{"n_kv_head": 5, "head_dim": 64, "activation": "swiglu", "norm": "rmsnorm", "parallel_block": false, "init_std_qkv": 0.0288, "optimizer": "muon_variant", "beta1": 0.95, "train_tokens": 449300000}
MLP neurons of a small language model. Each row is named by its layer, matrix (gate and up: input weights; down: output weights) and neuron, and shows model dimensions 32-127. Each number is 128 + 32 x the weight over its row's rms, rounded and kept within 0 to 255. Numbers have three digits each. A neuron's up and down rows have the sign that makes its largest values positive.
Before each neuron's rows, "fires on" lists the tokens most often at its 100 highest values on Wikipedia text that the model never trained on. A number after a token or word is its count.

fires on: " with" 27, " The" 19, " the" 15, " •" 8, " to" 5
L7.gate699:119156094132131144107105099164137120155082111123104125162092110066175086143127147149094102117150145106129155090137121081127121070163181114162156147146152129160163112132157088201136132080141167158172120134179152080127103134082134092181129120135096169133087123194147111152098066125120139199
L7.up699:114087124088126169161152128175090107136087111116103157156117114160169163118163138132110069121107105106148142149129119139113120116155156098114176173163185121154152105116169084128123177117150121181118095121122127136080146160111118123104112113157055148166124018143161124110131079147159122169
L7.down699:160147163140178155126125114081130062176194106122165130075019130134120072117103119131109075143112139140112122173099138141167116172087130102116137172090121144136144106125113151089137109166110124163142116134120171123118085132177116118124150158149159110121143175088121098126164091139127082081

fires on: "L" 27, "K" 11, "I" 9, "D" 7, "W" 6
L3.gate519:120167129128108166094105141100095198109108105124108126173147149130171149120141124116109100136123092170129145153172106152073063117135145138149144086150150111124102118169113064109133132145140105123115168141099106093092172122164148133175144184123127197131181130198133101102131118118097138134
L3.up519:070180179077077199119125110148131170108149129084146123129149147153135137135126091121137071074115075095100119115189120132138134097109166110149155087104114066149169169113103098133169096154196109159186132069077054057058102119078108100093142075124171147162113133135139094123115130089059106127
L3.down519:147125123141146121133120138183125095105079014135087110133093057152194097154090066099069141103123149140098131119108136075120075135156141145152097161135138133128067144116123179125174137126115108151155147142140122122162144182145200113162110128082063096126125114088113101161099107158107157065

fires on: "l" 14, "k" 13, "p" 10, "v" 8, "m" 6, "le" 6
L3.gate126:153145111154132160139138109096082146172119115166169151084104135150138122127126134096083087131147182153100115101143115075088094088103082155134165152123122106102144118125115075115158075231151112103115134161121124155135158093054189152123108108189061121148121143124132162107123068073113128194
L3.up126:100147108161161141131153100088110108104074192117061104152113082120182115109124171153094129102213097176106112136106172138130154127117100146088113141110130160126166144129138186180127136157158129146168191103116130153097164107165127086161184169088098138131111122120113193141125125185152129118
L3.down126:129129083175168181101130175145086183155074145156215083105134102127180121158130135163125155135168173114074106115187103117127150161150119132108133168143124113125111146125133102088110075156065100140140097160093166131110146128171129158109114118126096105171106058134105168141101045160126172141

fires on: " P" 72, " G" 28
L7.gate100:114112142168134046219113158104165127133133130086163198163106181123153164077099085140100158131181142091075123112130128158095132194155154039114108151086129126120132162138189088158128088144126142102152079122090150142125095102158120125157160143097135150155136051076097089117159172118175113151
L7.up100:088127138157216150169128152057136132121081133123130139109070120131095128097114184092181131145145113146088112128135149126141120130112110140124152100097123102082161151181101139185136130123148071162130058105143112104091113105182113117136124128094164170223188121107173172136197119124172098191
L7.down100:101156121115230167180138153092121171166152142167146105133135136174135172156162130118143053085181162160153116084126157135068127121134110181111110115125122064052156085129139184089104140151177157139137098146091101107101150106165116125106132165128114123116180096103157095096163131130192165127

fires on: " one" 13, "k" 12, "–" 11, "v" 9, "y" 8, "p" 8
L3.gate695:053119156164112105143156142084178196105134120192121144111140161186140154121112107116134090097133096128170155112160137148103083132077139161116164132150188169147118080154087142131169094139164120145122116145144137177105114172138120168135132128173126128089178106160108117086158083054071140094
L3.up695:103121079057118138086151088111104183120153124159082100123120185161194092138192191160128164133185123169160122125147109130113152140088130059140191061106106204119161133107153109120133145110107159148115110149157136126153143136122157150145173113088137121127164118067150085168117103134173143112
L3.down695:111147129168161127173096167089116164115126105164164125132174132189103195099100107151075145149079193176140097152120146152118129174168174145129122183094145054093121200166140134056129100189156110147180141147109116112119100153081118059131125111123106103152123170154147136099116202170132169136

fires on: "P" 32, "K" 8, "L" 7, "S" 7, "E" 7, "D" 6
L3.gate392:100145148145088079101115154068081182111064144187162121077159176104117109132143091096174115118102140134153097129120132193109092091103125107190144130129138110069166099073126113167179138107159091167178145077068168159134122171184100090147035171149101148150139123108084145114144162113091120116
L3.up392:088166184138079172112135097083146153102114109137143114153167147081112173105114076091119121142050162061148049069105169136137109065099132168160188135114172138162220144113174100128153143159145110128149147106122144078095168134129116124120096120104195144097132100079187116143131183130079112107
L3.down392:156109152135137128155102115132103074135103067147121167147140101112146133108110098047158153098128113071135107096141097179139082142135115186111150104168114140169105137115133121115183151110117164124149145159173162112167111101110122164023142118146103119092167096082180112153187185120133096137

fires on: " Y" 42, "Y" 11, " Z" 10, " z" 5, "ed" 5, " n" 5
L6.gate78:173107123119080130103127101121093119083186135110116126093156155197171069067130151118126119074164136124128138169120101160128126144160100177123106139091140134092091119100150105134108139174092123136133144154199110158149139123077138114116140108150098109146144126179108122170099171118106133153
L6.up78:167137117104121142108100130105103098109129083152092149175151128160107121110116117152144157132164101160081172113139147127133112096221138101129151135131104146130098141132128154090083065132098123131151143176156093114161150147138128113154189118201081172159133123173106141104113144144141132147
L6.down78:088147148183145130175086142144124096133146107144157113094086124108095127203089129117150106093154172195171180106170114142132106100135110108074127105133116149155173086164066145120148185184114175093121135147117194134126165065115122117102138101149073072148163058096068087120108107113183090092

fires on: " P" 43, " V" 31, "ro" 4
L7.gate405:084168122181156168179126108062125159165080109058108130114090148148129074122121101128082099094118130119088148136139096147160121123211125103062149125125115147101124098163091159167130163165134146156186136065074156122077160176113146093146094105161122146174183140079165137129098129159128104076
L7.up405:133132140107151117098153122031143130178183181079096130146080142143164109116117156115095133119154137066131089173154075090162132062158151170133071141139160101105132149149175130154102090161164108117112119138095103159224130106085086109175116091127180123156156082090192116104172065084144151134
L7.down405:076138111172130101140157154127112148101142073124132135150077109134103159107078135165122114131097104165161095130155120079121133180127106130097084126149093118100089123155128117152115141156137106179155167142090136149120099134138091065121161145168129185124108144131155130162160116160184093125

fires on: " n" 24, "n" 16, " Ann" 11, "j" 7
L3.gate694:104199096143067149145085118129162115115140143104152067069145178152079116115110113124186184137127165112189121079140142101112149121160078098156121169146113142147145144068111165194102158171142111101124183148156125120099109150120136109128133094107164150135139143123103116092146147147117142143
L3.up694:141163104108145144096089145111100100081153150130077118152052148181165138071083161074120098111077234162172112109106179176121167162124098147188184107163081121131179097112082114080098160140086073074142153122090174087117157155186133062097135135119142123150095130118143092113179119104138125176
L3.down694:204175133110112168161118110164142072112148101115123097141094186169165130064104089085132107112075154134123126103177142130136152163121085112158160128123091128112169180077110090161102202143121077143141193121161112107103133182156144143151088161110123170121172107148148118107123095101150141211

fires on: "p" 41, "g" 11, "k" 10, " (" 6, "ots" 4
L3.gate21:157127178138105109187135163165119094122084101097156155136205170096098113106127116104143115152141236139096065127161101095118168078094086104137106091151117132093132131104153146132123116136158106118128163135152159150163139117117163083139110188113150117128132125087146165133171143090168099127
L3.up21:165105143127104127154159183148069157088114141094136091133115153179104133160130093127085099116112133096110114062185173112135142082130104095107150157113093159095117134150071120127132100154181059133100158141092133124143080162115107075127117132070161159085152157090096104104087084161222129074
L3.down21:119170168143171132067127088113102130140096079155167123080110130096126085118148129182081060133168108115120131157101160147099071166136103135104171160114062157124110103098122134136121144100123105138095158113143060147146132199115125166165146123116142111108093112160113062125069128222103161168

fires on: "G" 12, "K" 9, "B" 9, "L" 9, "D" 8, "S" 8
L6.gate318:127162136126155098080081143195108154123130131087082088140165179131124111151115126082136179129231139165104125132116089119137113109120108188176134112047157157154124092116129146124186146181138141107151143111112158131153126057178152054116136112156101113114170131107116113161170172085115106146
L6.up318:052180167094130178165077123102117152083193091116126135150119121130130114061126144117063131153114107083113128048156164149157141094093133126109155059126184149157156082086112089109119103122133082174123157118146192112125157117167157105127131130124116124137111095124198097212180149152075078081
L6.down318:120092131112150147176114089158086175080069101114128110103086199115135163108105108063100204102163099092118135098076134095155147127166101183111101107098137118125118125128093137087082062119079104160111099145182150148139077143101119165145147125124117123087132147087124081154153161133164098074

fires on: " G" 41, "t" 8, " T" 7, "est" 4, "h" 4, " H" 4
L7.gate529:079139114147128148173100067108129163132097205130184067112206109155188124151177187086108101152148128096079079149152154116117113138121114133148088098135093151075163126140108166096179115099115168145043084160120138152124142157090117121126141109186131141180132149121152124141146105142100114110
L7.up529:184091108161141120133108129140134189118094151099141142153133106189164130086139143082092086102118064156124141124096136062183111104101139124174146147122111111129116152165151138152105115176099141128130097169224108144126127069130165130065105136174138144134135143123097079101099115070128146153
L7.down529:115113125123161104103113070120116199148102140169131138105182098181158121146131080193090096128154106113101122114153079116057114112107140121096162123106135125157097116163140133155128170207103160102081083178110133168103193152172154175106147164130129147172141139166128167112111106028158098126

fires on: " (" 28, " —" 13, " A" 5, "ing" 5, "ä" 4
L6.gate576:122163115112098140149087129163180144176103162113072143090157128153121147084097065162149200158155129183107181078141168127092173100104091181172124111145104147162169157056158096110123147116150132133128099202149209107080113133151143120163136137124096093112133110141177112085200051113136091146
L6.up576:140179138123147122092105114113084124102125157125123115114139222140069056085152096148183084140098175102116120089045083078148105083090061085151186098102147143078165157126113131110153143131200201115159168084118108128129115159142138099093141115137093104141128133175119169091147105080113133147
L6.down576:148121133183099179128144117138090098145149074172167135113183148155146103086147088126169135129199052135136111129059093142151148156134103138110150150080090142113168141139154141146117161120173194100115126061149110134077100154126115197136131129112171140123101158132116140156151068120141109128

fires on: "e" 20, " there" 13, " There" 9, " Te" 8, "be" 4, " Se" 4
L6.gate672:095167171108139132102125167155106104098159128155063171119097115156103116084111084130144158119164178168077146111073108114159133093138105111161110115140108083127070152158146100119150115107143117151187122149154085127137116096134148151100155145132141161107088122134120118091155073145140169120
L6.up672:105087114131136143160172110132090116132139118145144094205155111101107168159164142124120176100134067155140181092135119081129098144133130160162094121185109144170115088215139133102103092121171125083103127160136112185131134085181110127082121108140146157109125088153105116124110106194147161084
L6.down672:131091061112144147151121116161132134169186088152162126204182146106141166179132115103133173080161064099191157134100118222124214169119129113167101109154137130086131117148104163125071134151140080100168094107106139143139096144192156177158115138144096135113095010076136087149103153137110115125

fires on: " the" 36, " to" 27, " at" 9
L7.gate51:121053167046099091127142191132168128105112095147126141088162073113171144145145144117130079183110129145218061105153127088098164105186136124142131120081149135143148113113074132206149087165088096107112081107165190148070158051098099107107127161127146176126150127136087122124125132144106114158
L7.up51:082124119139144107098140186185117173152112129129121143130112142078100137127118110154170114102106158143092172174124126154174155120149114119126168135175197172181176135096146194176154122106176097103135120151058121076115159128105119096130126184116199113112150128107163156124130106107092148212
L7.down51:127108162133139172129122153119122156136197147055148122104147093123121135064078088215133078100093166115098104161127157184089097109087182122078128110118198134127154146115087145153118104131164099105127147137094186131131139045138100116126095150187109159091101160143146058167150163113118087119

fires on: " |" 49, ";" 15, "c" 8, "." 6, "ca" 4
L3.gate653:200117080207101094130113170102170144132127104135097091101093078139097070150112166180137188113122165123070091146115156156166149124165093080188155153141094101121153074139128109167118130092174127137120097169150108116080131128214174185150174125080141139119205040102134177091111124085156134109
L3.up653:174170112157096141095093162111170110071127156106165162118128150123125089103077141131138119098105187088114032103081133097144153174121090118096081147147091133131094108134143169114161133136145077134151150185123126101149153119150093063081125161131176093079111115115132132166240168149149132141
L3.down653:146118165146115095127114130084135071111118145129115088150159197172129143118142132104055105126148152146152077097078099124109162093073097111181120170176079075128100107061189143134130146081129098147155145125143154151147129129135113121121107140143137055138175124151155125113228155138096185119

fires on: "e" 19, " Be" 14, " Re" 11, " be" 10, " Me" 10, "be" 5
L6.gate142:110127203118088122090103125124112135143108071133088129111150183171122095195090120169091174108193099122133089140112133116155150158136198130143118163113118165175119140114170188068098157155157141162100156098144142135124062155094157125085106151138097133126143137093114140196205080197143109187
L6.up142:167122136085087146105130084158101090142155096123153131132144092158109104177158119154123127116170127159102130159152112141167100083146097166151122080062101100108141099189231136095094113187135068144124112102203150162081113098110154168115087055132178088118085102147153148111177100125113132142
L6.down142:155106145061163182117125114182115109153131092144151134189138070136110097162181126167128119096164192171138144219137135106134139110134094180160152121054077079103099083180095138145046123154136090128131102119180157122096127124099159161114109127131139128064112115158137106190133146152140105120

fires on: ".C" 17, " Jr" 13, " G" 10, " Inc" 8, ".D" 6
L7.gate108:126115100165108152129125109097119158149123125123164150105075118158111127161115088083187078162138099170128131118057109149079156158090121138078153176186102136138134173116147111176125111165110052152080110174116122142124065127163193147101162140091187156086104131033139077125141141124091130079
L7.up108:143106106165155140158094130129132118129162175101105141084116084133098164165122138102202138113130097100117112124119119122099076110081158149141153143144151147109156147094112125139100107172084115138139131127129085143112111138126164158136213109143107160202143125129166074098197132140057170161
L7.down108:159135118134142124165075106199074137095148114092084100100155073204163127134142196158195124168106134134109080102129164141178083165077123132148172134161125114108157174115153152134069117098063121145128192147161139142110161081187144090088166110141105106146128095070127091110182133067123122130

fires on: " P" 36, " T" 12, " K" 9, " B" 7, " M" 7, " p" 5
L6.gate460:106072096146127140160119127035114159183125168099136073152110128061156120179150145106135169091118148134133126117153131118083145164137092061166084152156184135134162153167115137189182114090122104150144167176081148104111121159079133132093065096179158119090130135085191104091143121127103102105
L6.up460:149087085130104123135131128112168174105136115089110168156168174119146137146137141086177143083160055041117068183152110082136168138206106147109103114161156076132130167147125081154089131112109141088124117178111133196119095064119098132146094145136091128087170125145125132156166119143193132105
L6.down460:116145093119143173131074137154092168121159166100108140158150180158180084179130066139154082112089233172092141148157189102097184079145139115119082110100128122075095084133123158200193114107137186113124148147124118115072118157173105104138135136106159141134128140078172111096085126133149193138